python train.py --n_layer=9 --d_model=704 --n_head=11 --n_kv_head=11 --head_dim=64 --d_mlp=2816 --vocab_size=20632 --activation="gelu" --norm="layernorm" --norm_place="pre" --norm_eps=1e-05 --positions="alibi" --qk_norm=false --attn_scale=0.125 --bias="all" --tie_embeddings=true --parallel_block=false --init="normal" --init_std_qkv=0.0217 --init_std_o=0.0217 --init_std_up=0.0217 --init_std_down=0.0 --optimizer="muon" --lr=0.00678 --lr_mult_o=3.0 --lr_mult_down=1.5 --beta1=0.93 --lr_head=0.00413 --grad_clip=2.0 --warmup_steps=200 --schedule="wsd" --decay_fraction=0.321 --decay_shape="linear" --final_lr_fraction=0.1 --batch_tokens=131072 --seq_len=1024 --doc_mask=true --train_tokens=1272000000 --steps=9705 --dataset="wikipedia_en"
MLP neurons of a small language model. Each row is named by its layer, matrix (up: input weights) and neuron, and shows model dimensions 624-687. Each number is 128 + 32 x the weight over its row's rms, rounded and kept within 0 to 255.
After each neuron's rows, "fires on" lists the tokens most often at its 100 highest values on Wikipedia text that the model never trained on.

L5.up794 [164 119 125  91 161  92 135  72 115 146 139  69 122 134  90 155 175 158  82  80 111 125  73  75  69 155 152 135 145 110 132 143  82  95 186 114 126  74 188  72 132 159 184 114 105 124 139  90 112  90 163  94  82 121 100 108 129  59 137 151 135 121 147 111]
fires on: " ", "^{", ".", " (", " and", "'"

L5.up837 [ 89 104 168 202 134 108 124 152 129 139 133 135 178 124 125 125  90 123 136  78 128  82 114 114 123 168  88 144  80 144 134  90 179 166  98 160 152 124 101 153  97 113 144 119 153 169 150 127 115 161 142 132 176 120 126 116  99 208 132 157 144 117  96  66]
fires on: " ", " H", " h", "h"

L5.up478 [122 151 200 105 164  88 139 111 147 108 178 153 147 145  88 126 124 161 114 144  67 126 143 238  83 104 137  84 109 132 181  93 120  93 189  89 134 144 114 151 133 112 135  83  66  73 167  84 185 101 159 175 138 139  78 148 104 135 180 176 126 112 147 166]
fires on: " \"", "'", "°"

L5.up2534 [152 179 141 156  99 104 150 111  74 180  92 109 202 134 182 119  88 148 149 171 216 169 128 129  95 121  67 138 135 141 142 175 139 132  98 162  77 120 108 140 160 124 141 117 117 195  91 114 149 133  91  99 191  55 123 159 153  76 158  91 127 144 100 146]
fires on: " f", " F", "F", "f", " demonstr"

L5.up2680 [124 176 104 103 156 141 109  98 145 130 108 162 215 110 116  89 109 145 139 134 155 161  99 144 121 125 134 108 139  84  62 178 156 120  74 127 137 101 106 105 131  72 117 129 186 178 104 152 161 167  98 137 137 177 150  97  67 166 115 127  76 165 155 144]
fires on: " ", " would", " ("

L5.up120 [131 185 150 114 150 146 148  97 173 124 131 159 163 190 145 135 186 127 146 204 148  99 122 150 162 129 149 114 133 124 148  80 121 116 220 146 126 127  91 143 104 109 143 102 175 142 112  68 119 120  89 103 162 119 158 112  69 131 121 124  80 153 118  80]
fires on: " F", " l", "L", " L", "al", " f"

L5.up1734 [126 136 156 157 124 146 135 141 165 129 161 103 140 111 146 107 109 180 145 135 160 136 196  94  92 134 148 121 157 136 178 133 155 129 134  64 152 114 157 121 106  97 149  87 108 124 177 160 109 139 129 117 140 220 176 175  95 154  97 160  96 118 178 105]
fires on: "'", "’", "2", "\n", " "

L5.up1211 [142 181 170 135  86 115 124  34 119 141  85 109 130 123 127 138 153  92 133 164 150 121 152  63 141 184 148 132 124 128 127 114 112  71  83 127 162 158 112 180  67 127 102  86  53 145 159  99 128 120 106  86 174 126  98  98 107 130 176 120 125 154 146 122]
fires on: ".", ")"

L5.up1665 [144 191 142 137 135 112 126 135 113 118 177 103 122 118 140 121 108 111 105 127 161 112 125 149  86 148 106 127 135 153 173  88 115  95 111 127 141 110 116 137 158  94 140 152  84 120 137 149 130 141 112 109 136 130 107 142 106 147 147 133  56  99 155 138]
fires on: "'", " d", " up", " down"

L5.up1236 [127 144 111 123  99 118 161 171 122 180 123 189 144 182 120 104 109  94 104 176 107 166 111 179 120 116 133 178 128 154 124  96  90 120  91 121  97  89 129 156 191 119 203 100  93 102 146 123  86 163 127 126 163 114 166 186 114 136 151 109 124 132 117  89]
fires on: "'", " \"", "You", "\"", "t"

L5.up1703 [173 117  97  93 122  76 122 158 113 118 146 140 155 159 152  80  89  92 118 117 199 158 172 116 147 151 160 137 153 149 114 110 154 167 156 141 171 176 100 150 195 194  90 103  73 142 125 128 137 136 146  76 110 145 164 112 124  88 118 107 111 125 132 120]
fires on: " ", "2", " (", "3", "1"

L5.up1070 [137 116 112  80 127 138  64 112 104 103 142 139 179 151  92 112 148 174 114 150 127 107 108  99  47 130 185 100 142 203  79 156 135 153 131  98 141 119 132 183 125 113 130 117 177  95 118 161 179 158 152 132 147 105 141 113 139  98 142 148  63 185 100 107]
fires on: " \"", "-", " ("

L5.up2523 [168 169 174 149 128 127 155  99 106  93 130  99 164 151 188 153 139 161 106 147  96 136  97 168  97 153 135 138 166 110 203  86  55 130  56 173 169  80 149 205 149 175 121 131  91 129 162 160  52 110 109 128 137 131 134 107 152  92 142  97  81  89 114 140]
fires on: " ", "F"

L5.up2249 [ 92  83 123 106 177  88 141 121 116 124 174 122 146 136 165 128  79 149 140 111 166 176 165 112 103 167  85 117 106 112 140 107 195 156 125 150 151  93 180  77 178  72 160 148 167 120 173 134 175  99  99 103 156 143 113 133 167 170 107 139 152  82 196 140]
fires on: " none", "2", "0", " his"

L5.up974 [122 101  52 132 175 185 174 121 142 144 103 103 110 167 123 116 122 119  74 140 109 135 112  80 144 117 186  92  82  71 103 153 115 139 185 121 127 134 106 157 100 119 158 110 161  77  83 103  98 167 124 128 144 142 115 136 100 115  99 113 163 201  83 164]
fires on: " |", " of", " (", " -"

L5.up411 [173 128 119 129 101 140 203 156 103 170 116 113 185 111 159  47 115 152  90 123 138 114 161 107 155 166 127  68 118 112 168 134 152 137 133 109 135 118 150  96 144  61  91  87 158 133 155 139 130 170 124 105 140 140 105 155 115 153 135 179 118 102 123 103]
fires on: " ", " \"", " for"

L5.up545 [143 165 180 114 117 135 137 100 148 106  91  64 108 180 112 168 113 127 159 122 171  61  57  98 152 111 154 116 176 131 146 147 146 163 112  76 111 186  89 141 141  93 159 130 159 101  98 122 100 139 141 147 129  73  33  97 149 170 154 180  99 158 129 152]
fires on: " ", "1", "2"

L5.up1301 [104 131 115 153 118 126 126 175 102 106 106 155 149  81  73 128 167 138  87 160 148  96 225  90  97 126 124 185 198 156 120 169 114 136 123 178 114  95 139  96 122 212 173 156 127 123  99 133  88 134  87 152 129  80 150 186  73 112 162 132 142 154  70 111]
fires on: ",", "),", " not", "R"

L5.up2567 [105 110  84 127  86 167 127 131 156 123 107 157  98  98 123 101 121 116 117 120 130 172  85  76 116 139 154 128 135 112 134 173 125  77 120  70 131 168 132  96 142 127 145 148 131  92 212 111 128 127 116 155  66 173 111 132 130 120 149 152 145 115 107 133]
fires on: " |", "|---|---|---|---|", ".", "|---|---|", "2", "-"

L5.up1400 [111 131 124  72 134 170 130 159 142  92 175  95 192 139 195  82 109 117 128 132 113 250  65 129  83  82 190 152  87 168 137  69  96 125  76 150 158 127 171  97 144 171 172 155 162 128 136 153 164 178 128  68  89 135  79  73  81 113 147 153  90 146 141 134]
fires on: " P", " an", " •", " un", " Camp"

L5.up1969 [123 104  78 140  93 150 167  98 136  90 116 113 148 168 129 165  96 130 105 143 122 137 157 153 138  92 114 108  79 147  73  77 120 114 156 131  85 144 188 127 128 139 141 157 147 139 149 115 119 128 157  81 129 157 143 124 131 122 122 154  90 180 139 119]
fires on: " |", " (", ":", "ength"

L5.up2542 [141 153  61 116 120 159 159 127  91  84 168  88 154 137 156 146  77 138 136  80 113 103 116  81  60 169 135  95 145  76 133 136 111  87 124 135 120 139 166  70 168 106 119 166 114 115 148  60 196 138 124 143 100  68 152 182 134 108 127  82 129  69 136 115]
fires on: "-", ",", " |", " from"

L5.up1706 [149 116 147  94 104 157 140 120 149 111 112 129 108 169  88  79 107 147 124  76  81 127 106  89 149 164 188 139 122 130  93 138 139 168 109 155 162 179 170 170 165 124 104 124  92 102 141 100 121 102  50 170 176 124 137 135 120 130 142  85 126 135  48 143]
fires on: " ", " (", "4", "5", " |"

L5.up1080 [ 71  61 107 134 131  64 143 127 121 154 103 111 192 158 131 143 130 143 143 168 147 176 133 124 117 128 150 116 160 103 159 116  66  97  72 119 200 143  83 121 121 108 144  98 167 200 137 155  96 175 120 167 108 180  93 187 104 136 142 157 108 129 153  96]
fires on: " on", " ", " On", "2", "On"

L5.up776 [124 157 158 136 148 157  99 145 182  86 130 108 110 157 139 133  94 107 101 100 148 123 100  74 162 148 109 157 197 174 141 147 143 170 133 121 113  46 109  98 203  78  99 110 150 150 108 165 167  86  74  93  98 121 128 113 104 170 152 152 160 130 175 149]
fires on: " D", " P", " Sch", " d", " H"

L5.up1008 [ 86 117 153 128 125  75 144 191 159 120  78 147  60  96 126  53 170 148 126 139  99  84 143 195 152 125 139  72 110 160 136 129 146  99 160  76 146  83 106 150 111 168 145 125 117 128  94 168 183 144 144 120 106 179 102 164 130 152 161 177  85 152 101 173]
fires on: "\n", " Re", " re", " (", " En", " Co"

L5.up860 [114 113 152  71 155 137 152 148  92 112 119 110 105 122 138 117  92 129 107  85 164 159 119 131 137 107 124 106 170  96 215 194 144 134 117 171 104 137 108 140 171  89 159  93 138 120 125 147 110 136  96 150 102 150 121 131 157 126 175 154 145 133  71 131]
fires on: ".", " ", ","

L5.up736 [114 114 132  66 121 157 170 167  74 165  60 130  86  82 128 133 137 115 120 100 136 128  91 121 143 175 119 130 139 120 125 144 163 112  71 162  81 101 107  82 107 156 109 109 112 110 119 114 106 193 128 132 128  99 133  62 111 155  88 102  92 127 143 108]
fires on: " =", "\n", "===", " ===", " United", "=="

L5.up2250 [131 170 121  97 126 124 166  61 164 123 130 129 133 132 147  84 166 137 163 155  73  72  91 132 146  97 156  77 140 132 168 157 137 169 183  80 175 198 124  86 143  43 164 191 128 178 158 142 133 128  86 103 160 134 138 102 107 103 136 136 110 115  94  87]
fires on: "L", " l", " L"

L5.up2397 [110 146 188 129 114 102 155  77 120 148 144  87  64  85 109 134 129 218 102 143 139 158  99 145 133 110 111 114 141 116 138 109 121 122 180 143 113 180 112  87 156 154 117  87 167 181 164 147 110 156 117 156 104 108  53 112 115 104  97 182 187 156 107 120]
fires on: ",", " of", " |", " de", " from", " census"

L5.up1974 [121 143 124 114 195 152 127 141 116 101 160 141 150 138 191 142 190 128 127 136  55 135 117 173 143 150 155 151 180 177  88 142 132 104  66 175 220 200  82 111 155 156 152 158  93 104 100 100  88 131 199 239 118 134  89 112  91  82  81  69  98 134 103 149]
fires on: " United", " Mar"

L5.up1462 [135  69 106 145 130  85 161 176 176 119  98 140 215 153 150  92 137 111  69 185 117 166 132 122 148 160  92  96 166 137 129 127 143  94 161 152 136 135 187 151 162 132 160 117 113 208 123 191 151 140 122  64 186 136 133 144 135 185 174 121 113 177 162 108]
fires on: " ", "3", " a", " two"

L5.up2481 [ 54 103 180  95 141 176 101  90 158 149 132  62 137 145 119 140 119 129  83 115 106 147 144  46 136 129 199 105 148 113 130 117 104 154  95 115  99 115 128 155 152 175 129  88 120 160 103 134 189  90 121 156 135 118 110 140  80 121 122 185  98 123 148  81]
fires on: " the", " this", "s", " second", " early", "'"

L5.up2216 [122  99 152 148 153  12 130 128 106 110 195  66  98 115 113 103 147 130 106 124 117 162 163 121 148 168 144 116 155 116 168 128  84  76 161 127 168 118 141  87 137 123 177 155  91  95  85 128 136 114 103  74 111 125 137 165 155 100 150 108 116 116 130 142]
fires on: "0", " (", "1", " ", "^{"

L5.up1506 [ 74 145 156 156 172 138 121 115 133 134  59 123 135 115 100 107 152  51  99 120 133 169 119  49  89 188 164 126 111 151 128 121 165 110  68 121 173 106  97 141 110 121  81 107  75 101 117 117 110 177 206 147 137  93 146 128 156 152 144  91 116 108  94 174]
fires on: ")"

L5.up1015 [121 113 153 136  83 142 109 233 133 131  86 140 148  72 106  63 220  85 132 152 142 118  54 154 172 116 144  81 160 135 132 132 108 114 135 125 100 146 200 102  92 142 104 108 148 137  79 104 135 135 151 192 112  74 116 133 162  99 107 111 128  72 169 170]
fires on: "\n", " was", " were"

L5.up639 [136 115 174 119 124 160 203 112  57 100 132 124 139 180 153  88 135 171 108  82 137 100 143  75 130 183 110 161 123 100  92 153 185 153 109 125  90 164 150 137 120  93 164 135 132 123 166 115  81 137  95 165 125 128 161 115 144 108  55  84  81 155 177 113]
fires on: "2", "0", "9", " is", "-", " long"

L5.up997 [136 122 172 133 172 126 199 133 143 107 150  91 173 142 106 146 143 118 122 111  86 108 117 143  85  93 146 141 170  58 143 113 144  74 141 124 137 117 109  88 126 157 127 158 166 136 102  86 183 137 114 184 130 147 121 130 161 121  86 167 142  81 171 144]
fires on: " |", ".", "–", "-", " ", " the"

L5.up731 [108  89 138 128 115 113  93 144 104  67 118 103 141 143 117 100  76 131 134  76 110 140 187  95 118  96 140 115 149 127 111 111  71 128 112  89  91 118 160 165 124 108 146  99 166 132 164 129  86 163  94 105 140 142  96 119 153 141 122 155 150 172  77 107]
fires on: " \"", "{", " (", "\""

L5.up390 [ 65  93 203  90 147 109 112 129 115 105 114 134 163 181 118 127 111 145 111 130 192  82 144 100 122 135 172 129 119 120 138 125 127 124 128 133 132 145 129 184 104 113 126  98  57 107 118 153  87 151 112 117 118 186 108 114 142 109 144 196  72 213 113 102]
fires on: "\n", "===", " (", " ", " in"

L5.up362 [187 167 132  72 133  72  95 104 130  94  94 119 178 108 106  48 225 181 120 100 112 100 155  91  93 118 131 127 154  98  98 136 148 137 117  93 116 129 107 126 191 178 124 153 131 127 171 119 153 150 122 176 101 118  98 128 132  92 144 158 150  81 121 157]
fires on: "0", "'", " "

L5.up1902 [179 140 169 135 142 181 151 168 131 107 117  85 170 173 127 134 172 140 108 128 193 146 172  99 106 180 124 122 130  85 117 165 128 115  98 153  94 149 158 173 164 113 152 106 128  78 148 171 113  99 112 140 143 112 128 101 123 145 147 117  74 145  72  91]
fires on: " ", " Greek"

L5.up2167 [159 120 171  84 131 193  68  93 120 159  59 147  92  60  83 124 146 132  66 153 165 134 104 157 120 152 221 106 110  88 101 183 138 135  74 157 158 132 141 107 137 137 130  97  97 118 114  96 141 149  62 101 168  49  83 100 123 186 178 131 136 110 160  94]
fires on: " the", " The"

L5.up514 [115 184 114 104 216 138 117 147 180 176 127 129 166  74 172 147 121 159 125 114  92 127 130 121 146 125 175  83 161 187 101  86  71  95  58 132  72  92 102 142 145  95 132 126 113 162 114 115  88 158  70 142  53 130 155 140 126 130 148 168 124 153 158 165]
fires on: " "

L5.up1122 [130 111 131  95 133 130  90 155 110  99 165 142 140  83 137 104 162 110 114 138 132 139 107 114 114 170 153  94 133 102  86 148 182 133  96 145 137 150 137 140 128 128 158 128 146 130  94 109 149 110 114 158 107 169 190  95 106 163  93 133 146 151 121 118]
fires on: " an", "-"

L5.up1859 [149 168 155 152 105 106 117 107  50 140 225 138 172  93 143 166 154 104 116 127 155  72 115 168 140 180 141 119 154 108 193  82 136 111  93 109 108 158 168 137  96 108 171 100  92 140 159 147 149 144  99 128 183 153 160 157 187 130 134 147 138 141 146 100]
fires on: " ", "5", " (", " (−", "0", " |"

L5.up1705 [ 85 164 146  76 164 178 114 135 114  87 132 111  28 198 121  86 137 114 102 143 141 167 138  85 117  79 113 170 146 158 122 140 126 102 182  84 177 147  77  91 141  51 138 138 158 121 125 101 135 133 129 149 109 174 138 151 120 102 144 123  73 129 155  96]
fires on: "'"

L5.up773 [112 159 134 139 114 190 133 111 137 119 163  91  91  71 100  87  83 186 140 145 100 117 108 158 108 108 141 142  86  76 116 127  19 147 177  81  82 177 152  98 121 113 150 155  73 143 157 109 150 182 114 134 136 143 163  82 128 181 165 100 149 163 122 137]
fires on: "\n", ",", " \"", " that"

L5.up1062 [ 60 125  98 187 105 167 169 147 122 202  63 101 103  87 160 113 147 107 200 122 140 129  93  73 196 106 144 138 131 113 142 163 124 110 131 130 129 140 129 141 152 135 171 120 112 125  90 180 125 178 136 143 113 134 159 156 117 141 173 123 128  40 117 120]
fires on: " in", " the", " on", " upper"

L5.up2439 [ 98 140 157 154 162 171 132 222  91 115 123 137 147  76 136 124 133 129 118 148 185 153 158 149 129  66 158 101 117 148 147  85 197  95  99 134 106 110 173 118 139 158 127 126 177 120  99 129 128 115 144 125 116 142 183  45 155 122  98 123  86 105 136 160]
fires on: " an", " more"

L5.up905 [150 129 173 157 122  72 153 136 121 119 121  73 133 138  71 139 119 113 158 185 135 120 111 145 143  59 161 109 107 133 148 127 146 146 137 127 158  88  81 124 204  95 147  75  67 137 112 138  99 138 123 137  92 191 131 132 121 108 141  97  81 123 109 102]
fires on: " ", "2", "d", "D"

L5.up1137 [146  97 158 153 143 145 172 130 129 117  52  94 181 122 132 125 147  84 119  96 130 185 108 109 105 115 127 148 160 109 141  56 110 169 146 126  31  91 167 191 143  88 188 115  66 117 151 178 131 133 140 121 162 155 155 155 113  95 166 116 129 126 116 159]
fires on: "1", ",", " f"

L5.up842 [124 101 134 157 108  96  86 116 112  76 107  99 117 126 127  88 104 163 118  96 132  74 138 116 122  72 133 114 161 117 151 127 197 196 111 111 121 146 108 174 146  76 143 176 101  84 185 100 136 112 128 144 114  75 174 140 135 114  92 179 178 175 137 142]
fires on: " ", "–"

L5.up1832 [136 170 161 137 149 107 103 105 181 138  53  71 179 132 121 137  90 119 162 172 158  66 218 131  88 143 125 117 118  87 130 113  47 190 157 113 194 152 130 139 158 106 113  64 143 136 159 110 111 169  72 101 106 130 126 114 141  54 173 184 128 135 154 109]
fires on: " ", "!", " \"", "==="

L5.up1555 [ 99 139 175  34  96 149 165 134 147 139 160  91 149  68 117 151  95 152 152  98 132 183 196 152 129 111 131 100  99  56  95 194 124 124 166 140 175 150 101 113 136 115 162 158  97 143 112 113  89 120  96 149 153 137 107 105 103  46 127 125 151 132  83 108]
fires on: ",", " of", " |", " that", "–", "s"

L5.up2503 [158 148 142 170 126 101  88 134  73 126 124 132 127 146 110 193  82 113 101 118 138 155 145  69 136 117 162 111 152 179 196 106 170 154 164 115 135 154 102 111 164  86 117 123 131 130  70 142  99 128 182 113 139 164 115 196 139 128 123 116 142  85 147  69]
fires on: " D", " d", "s", " –", "d", " the"

L5.up270 [ 98 107 107  98  80 126 160 110 169 103 131  90  72 120  95 153  91 122 106 119 107 108 138 170 148 108 150 105 101  95 152 128 158 121 138 148 138  90 129 161 122 124 117  78 131 130  78 166 153 182 119 146 119  79 149  78  97 110 136 148 157 132 147  91]
fires on: " has", " have", " since"

L5.up1632 [163 148 144 131 176 156 122 146 103 143 116  50 202 157 134 161 189 142 134  78 163 150 158 126  87  75 104 142 121 117 112 134  90 160  51 135 208 182  95  93 125 160 191  69  86 120 144 102 132  80 115 148 191 149 142 132 103 161 115  55 129 121 119 128]
fires on: " ", " O", " o", ".", "y", " upper"

L5.up356 [122 147 134  89 176 177 112 135 129 110  99 127 146  83 189 137  93  98 101 153 113 160 109  91 174 113  50 111 175 147 107  94  91  99 111 126 135 115 133 157 181 166 123 144 125  97 137  96 147 111 103 182 132 105 142 113 110  46 105 215 101 181 129 110]
fires on: "-", "0", " ", " D", " d"

L5.up484 [102 180 112 122 154 102 127 132 151 172 129  83 101 186 152 114 138 105 122 124 156 156 139 107 187 124 171 124 164 166 173 131 162 192 161 142 120 107  92 161 145  76 110 109 165 186  77 103 128 124 162 114 111 209 147 124 160 127 135 125 148 108 126  90]
fires on: " S", "s", "S", "'"

L5.up1051 [204 124 117 116 125 204 101 119 141  71 148 132 112 122 146 181 169 143 104 156 141 158 119  94 174  94 135 123 118 139 103 172  84 151 163 157 116 184 111 128  67 129 137 145 133 122 109  93 148 158 153 111 142 131 108  98 146 161 116 166 163 139 169  77]
fires on: " l", " L", "l", "L", "S"

L5.up458 [143 117 134 151 110 131  94 130 142 109  58 166 191 125 159  94  88 144  85 107  84 151 133 164 179 174 128 177 163 137 153 107 125 168 137  92 150 117  93  87 145 120 127 151 155  93 119  71 170 121 129 166 106  91 150 163 122 116 122 107 114 113 147 163]
fires on: " P", " R", "2"

L5.up1060 [175 166 177 141  88 112 160 128 146 179 165 161 178 163 209 124 160 141 121 171 129 152 138 122 110  93  68 182 128 157 150 133 118 159 114 141 164 128 128 155 140 142 111 114  67 130 157 151 153  92  88 107 107 141 116 106  83 161 213 166 128 170 140 167]
fires on: " F", " f", " R", " B", " N", "2"

L5.up1843 [116  80 163 108 152 114 115 116 202 112 203 135 187  59 185  67  76 147 119 109 165  89 116 107 137 127 136  80 124 120 175  93 109 143 162 173 160 146 140 185 150 187 145 116  45 139 131 144 132 189  86 127 110 118  94 158 202  65 130 108 114 102  99 139]
fires on: " ", "2", "1", " f"

L5.up2619 [160 148 131 160 164 144 120  84 153 123 137  90 117 154 120 120 105  90 113  41 124 173 108  58 196 158 163  62  81 131 183 141 124 140 136 144 156  93 166 107 132  86 124 119 135 165  61 109 225 129  84  98 139  87 129 164 130 159 128 143 152 152 127  59]
fires on: "-", "z", " the", ";", "/", "l"

L5.up2117 [148  70  90  84 115 125 157 147 158 107 120 128 138 115 135  98 158 136 106 102 148  71  93  81 161  91 146 165  81 114 145 175 141 165 160  56 152 123 100 149 193 123 122  99  89  67 120 100  65 125  74 121 112  99 102 119  70 177 140 113 170 184 100 112]
fires on: " ", " Sh", "3", " to", "1", " W"

L5.up1575 [110 125 140  96 105 155 129  80 125 156 173 107 178 100 115 126 154 126  92 180 129  91  89 134 100 129 206  78 143 148 147 108  74 101  89  97 171 158  96 121 111 135 152  82 122  66 119  65 118 146 104 121 103 133 126 114 130 176 183 133 112  91 138 112]
fires on: " \"", " an", "-", " a", ",", " and"

L5.up2154 [108 219 116 115 164 113 175 117  76 120 164  78 140 140  69 143  78 153 125 176 129 167 155 142 177 108 150 136 122  88 116  91 123 183 150 118  89 125 126 136 122  89 137 120 151  96  98 180 138 133 139 128  84 107 139 111 159 155 158 133 113  71 107 101]
fires on: " ", "2", " |", "1", ",", "3"

L5.up208 [104 139 137 146  91 116 104 127 164 158  89 174 140 115 186 102 147 106  85 170 118 169 120 120 138 147 103 159 112 136 116 141 147 130 131 124 110  84 100 152 193 176 136 156 152 131 194  66 156  59 136 119 122 105 148 153 128 108  94  91 115  73  50 155]
fires on: "\"", ",", "'", " —"

L5.up2668 [133 185 142 128 115 148 144 169 173  97 149  79 127 128 162 152 124 162 127 114 101 113 129  84 151 151 201  99 133  98 129 117 132 180 123 127 116 149 121 110 119 161  95  78 146 164 118 116 211 149 144  83 163 121 182 122 137 143 147 186 151 133 104 108]
fires on: " had", " has", " have"

L5.up2101 [159 103 128  77 120 162 106 116 135  86  70 154 164 114  88  80  93 134 179 142 117  84 117 130 130 137 137 122 133 146 157  68 106 125 176 139 105  72 158 139 122 144  74 133  98  88  76  85  92  77 175 158 112 103 170  54 101 119  95 120 148 119 119 120]
fires on: " R", " r", "R", " was"

L5.up1645 [134 188 136 100  94 133 155 155 144 101  48 180 104 116 133 104 141 189 158 141 178 123 141  83 140 130 150  37 174 100 115 176 107 173 102 166 158 159 125 133 131 144  98  98 110 155 132  98 139 110 130 136  84  74 124  81 106 111 102 117 144 177 129 163]
fires on: " D", " M", " B", " major", " large", " North"

L5.up882 [ 68 132  71 129 191 118 168 117  98 122 162 124  94 118 155 116  82 124 115 115 166 125  94  84 115 112  72 132  78 136 139 111 137 171 112 153  77 121  97 123  92  97 143 101 163 126 149  62 103 146  83 110  87  97 160  58  95 122 109 143 128 123 145 119]
fires on: " ", "-"

L5.up722 [102 135 197 112  82 126 127 157  97 140 157  75 109 144 151 101 153 158 147  63 178 114 131 171 137 129 159  92 109 130 163  62 132 196 118 152  79 103 137 123  67  78 159 168 111 200 156 132  94 156 141  96 126 138 135 160 104 139 166 136 136 141 131 188]
fires on: "1", "2", " (", " ", "."

L5.up2347 [142 169 133 126 122  77 135 123 144 133 112 130 160 110 112 177  95 101 154 112 158 113 118 116  82 113  89 118 122 139 138  73  90 144 115 113  86  86 170 148 117 123 152 146  79 100 131 151  56 124 186 149 121  82 156  98 120 166 115 117  81  79 131 166]
fires on: ",", " of", " and", " by", "\","

L5.up2050 [114 131 142 150  63 137 164  38  88 158 133 156 163  53  93 128 106 103 137 135 160 176 136 137 143 131 100 136 108 138 141 116 129 143  82 128 125 127 161 122 173 125 148 103 219 124  96 122 129 147 139  76 150 150 118  88 127 164 112 177 122 153 189  67]
fires on: ",", " |", " in", "5", " based", " located"

L5.up2069 [ 95 119 125  78 114 119  99 110 142 135 151 106 145 129 103  94 166 143 149 140 159 157 169 158 101 115 183 112 170 101 180 126 136 184 125 124  87 134 126 150 126 169 174 155 132 169 180 154 137 147 113 161 126 107  99 142 202  91 129 165 104 110  91 123]
fires on: "2", "1", " re"

L5.up2208 [167 159 175 142 131  48 150 211 109  74 141 110 137 110 178  85 121 116 129 104 134  67  88 112 172 170 123  90 118 136 174  79 109  91 116 172 107 116 127 175 162  99 110 137 121 126 125 105 132 126  75  80  95 134 117 100 160 154 145 135 146 109 118 121]
fires on: " ", "robi"

L5.up416 [150 172 154 110 157 123 129  86 113 115 112 152 172 128 146 129  93 153 168 100 184 120  61 120  62 220 150  72 143  96 173 149 132 138  80 181 159  91 148  80  58  83  89 143 116 144 168 150 119  91  83 108 130 109 159  64 121  87 154 135 121 127 108 136]
fires on: " ", " |", "%"

L5.up1099 [128 135 142 149 122 115  84 111 173 144 179 107 160  97 100 140 122 163 125 103 110 134  84 171  83  86 133 144  98 133 148 105 101  67 129 140 125 101 109 113  94 113 136 104 181 128  99 117 132  68 120  99  76 139  87 143 111  99 151  77 136 115 151 132]
fires on: " Gulf", "el", " El", " full", "al"